Weights of a small transformer language model: attention and MLP in parallel.
MLP neurons of a small language model. Each row is named by its layer, matrix (down: output weights) and neuron, and shows model dimensions 128-191. Each number is 50 + 10 x the weight over its row's rms, rounded and kept within 0 to 99.
After each neuron's rows, "fires before" lists the tokens most often just after its 100 highest values on Wikipedia text that the model never trained on. A number after a token or word is its count.

L3.down305:64 65 56 66 60 62 48 39 47 74 45 44 50 35 69 55 59 48 33 57 48 48 49 43 67 52 32 50 41 36 67 47 52 56 42 61 48 46 44 48 48 62 58 43 47 43 54 45 55 60 52 46 50 38 60 47 44 49 61 49 43 60 46 52
fires before: "\n" 51, " |" 4

L10.down551:45 45 35 43 43 54 42 49 47 51 49 56 49 39 43 25 36 35 43 52 80 68 62 47 51 50 70 60 36 72 54 60 40 42 49 59 47 58 42 46 46 62 58 36 55 44 39 55 52 67 48 52 66 64 54 66 41 46 67 51 60 58 54 34
fires before: " " 25, "y" 14, "im" 6, " a" 5

L10.down234:56 24 53 51 77 57 49 58 61 43 51 51 50 55 52 55 54 32 37 52 60 55 45 45 67 62 59 18 46 67 42 36 54 49 36 55 61 63 57 40 42 51 51 55 36 46 41 43 66 44 41 41 46 47 54 62 55 43 53 58 55 57 54 44
fires before: " the" 20, "," 18, " that" 15, " he" 4, " of" 4

L8.down140:63 71 56 49 53 32 44 49 69 38 58 38 66 38 45 72 46 59 55 49 76 44 55 48 51 50 48 51 49 48 62 53 46 53 48 63 49 39 50 38 49 40 59 57 60 44 39 33 61 34 44 52 38 48 47 41 44 38 40 66 35 56 47 60
fires before: "ad" 31, "om" 14, "ute" 10, "y" 4, "o" 4, "ck" 4

L2.down507:45 35 38 43 69 46 71 37 55 39 59 61 60 53 52 32 38 34 45 55 69 50 41 43 45 51 64 53 58 47 47 61 45 58 59 27 46 48 41 41 60 53 20 63 56 37 38 49 68 66 47 48 58 50 63 54 40 53 58 27 35 56 52 54
fires before: " |" 35, "." 13, "," 7, ";" 5

L10.down486:43 39 59 53 55 45 23 45 46 56 31 55 65 60 48 66 50 55 56 39 59 39 54 40 52 30 48 52 59 40 43 54 45 43 66 40 69 60 53 48 38 66 51 60 56 45 70 39 38 49 48 56 40 45 46 57 36 61 53 31 70 39 50 54
fires before: "ed" 24, " of" 16, "old" 9, "n" 5, " by" 4

L8.down580:51 45 38 51 52 33 58 47 52 35 57 58 48 69 43 41 53 67 44 50 43 33 53 40 56 52 50 59 54 44 51 58 48 52 59 36 45 56 49 71 52 49 41 52 51 40 41 48 53 61 51 27 44 65 78 44 58 50 60 68 45 53 35 46
fires before: "n" 22, "y" 18, "ist" 6, "ra" 5, "or" 5

L4.down523:60 49 57 60 41 56 38 49 37 48 47 59 60 45 49 51 57 40 56 42 68 42 51 39 70 45 43 42 55 37 57 59 48 43 72 48 54 34 52 44 46 28 54 49 47 41 53 57 33 44 60 45 50 42 47 41 46 64 45 52 44 61 55 64
fires before: "ot" 17, "ular" 9, "ip" 9, "und" 8, "ster" 6, "od" 6

L8.down631:51 37 51 57 57 51 53 57 56 59 41 55 67 54 54 59 44 53 47 63 51 70 22 47 49 43 49 41 55 44 43 52 34 40 58 36 35 52 65 30 60 50 38 54 41 41 42 37 52 48 41 49 46 56 57 44 56 47 40 48 57 60 53 49
fires before: " |" 42, "s" 7, "k" 4, "an" 4

L3.down287:58 44 41 41 40 64 45 48 47 45 56 45 32 48 46 50 74 57 37 47 57 37 45 66 67 58 51 55 58 42 69 50 42 51 58 28 36 49 38 60 55 49 51 71 53 61 48 58 41 42 49 54 65 47 52 39 35 54 62 62 52 44 60 63
fires before: "\n" 47, " and" 6, " is" 4, " the" 4, " from" 4

L6.down496:61 53 61 50 52 25 42 38 58 40 49 42 46 58 57 58 39 50 39 56 50 47 45 41 56 55 63 53 33 60 40 59 60 43 63 63 56 48 42 50 57 46 45 58 33 60 38 50 41 37 51 52 72 50 64 48 52 65 55 54 59 54 42 43
fires before: "ip" 13, "ous" 10, "ant" 8, "ular" 7, "ial" 6, "al" 6

L4.down672:47 39 50 52 79 50 47 50 32 52 43 57 37 56 57 34 58 65 44 62 53 54 63 55 40 30 53 26 38 39 38 53 42 39 52 55 38 55 47 43 40 50 30 47 46 63 64 53 56 39 65 31 32 52 64 38 47 48 39 42 60 41 59 58
fires before: "s" 24, "le" 14, " of" 12, "i" 5, "ed" 4, " to" 4

L10.down636:35 68 37 48 50 40 53 43 48 43 56 64 50 61 62 46 54 48 65 52 43 49 54 50 43 30 59 51 07 68 59 59 48 48 49 32 61 46 38 45 36 53 74 46 53 52 33 51 49 45 44 44 48 59 59 51 69 39 38 48 47 51 57 50
fires before: " " 34, "y" 12, " in" 6

L6.down741:64 42 36 44 74 48 51 62 53 47 39 41 45 30 58 46 30 18 49 59 32 48 48 38 47 47 42 41 46 50 58 65 51 44 55 51 42 44 45 58 29 45 34 61 46 54 45 61 57 52 56 56 43 46 63 52 27 48 56 53 29 57 49 37
fires before: " |" 31, " " 9, " were" 8, "." 6, "ly" 6, " had" 5

L2.down85:47 57 64 44 36 51 56 48 50 48 51 59 44 40 54 47 49 48 68 40 53 61 46 49 59 47 50 46 46 50 51 48 36 46 46 73 55 46 44 64 24 55 55 62 53 31 46 37 56 27 46 55 54 54 43 51 53 69 53 41 59 52 44 68
fires before: "s" 30, " of" 13, "," 7, "ly" 6, " c" 4, " " 4

L10.down98:42 42 54 54 60 32 53 40 47 54 34 62 43 28 53 46 53 50 67 61 46 49 66 41 40 46 47 34 65 43 61 52 52 48 31 39 41 54 62 53 57 22 34 40 37 52 55 58 47 48 48 52 55 51 49 46 44 37 68 48 50 54 38 61
fires before: "s" 50, "mp" 5, "tic" 4

L4.down54:39 48 45 42 49 49 53 56 48 56 46 47 53 39 47 53 42 30 55 45 64 51 58 52 48 65 57 41 45 55 53 56 60 32 55 60 44 41 39 56 54 71 60 57 47 51 41 37 57 47 56 61 53 49 52 41 36 72 71 59 41 45 40 37
fires before: "s" 73

L10.down742:53 54 38 49 54 56 53 38 38 51 36 44 55 59 45 54 64 29 38 74 49 46 45 69 59 42 40 54 43 50 52 67 50 39 63 34 42 45 55 41 42 68 55 64 33 44 47 42 38 56 48 68 46 42 54 38 60 30 47 61 56 53 41 43
fires before: " " 26, "y" 10, "n" 6, "th" 6, "im" 5

L4.down277:36 34 56 59 57 66 48 51 63 44 29 45 25 58 54 54 47 39 41 43 62 61 45 53 54 34 47 44 45 35 55 64 56 52 58 47 52 55 58 52 34 35 44 36 52 48 49 36 69 42 50 42 59 48 57 59 60 64 71 62 37 53 47 52
fires before: "n" 15, "ly" 12, "ed" 9, "op" 6, "ing" 6, "le" 5

L2.down87:62 63 47 43 66 51 41 56 54 50 64 55 42 54 56 48 49 47 51 54 45 63 58 53 57 50 61 36 63 55 56 59 39 55 35 56 47 53 34 48 69 41 57 38 44 51 42 73 48 40 61 39 43 28 48 50 58 50 50 63 59 60 46 45
fires before: "it" 25, "mi" 10, "ant" 7, "ic" 5, "am" 5, "ru" 4

L10.down346:38 45 49 51 45 50 47 60 56 45 45 66 57 63 54 56 30 38 55 53 74 31 62 50 47 61 46 54 46 51 71 35 43 54 69 45 66 52 43 45 59 56 40 35 46 55 44 53 47 58 54 48 42 55 59 54 56 39 49 47 53 56 34 67
fires before: "en" 30, " a" 9, " |" 7, ")" 5, "dge" 4, "′" 4

L8.down721:60 60 41 52 65 66 39 60 42 39 48 52 66 59 58 29 65 53 41 44 42 40 41 45 46 47 44 42 38 35 40 62 53 44 62 61 45 55 57 56 66 47 62 68 62 53 49 33 49 49 65 67 41 49 49 42 63 54 40 35 61 42 52 39
fires before: "al" 15, "ation" 12, "ate" 7, "ations" 6, "ra" 5, "k" 5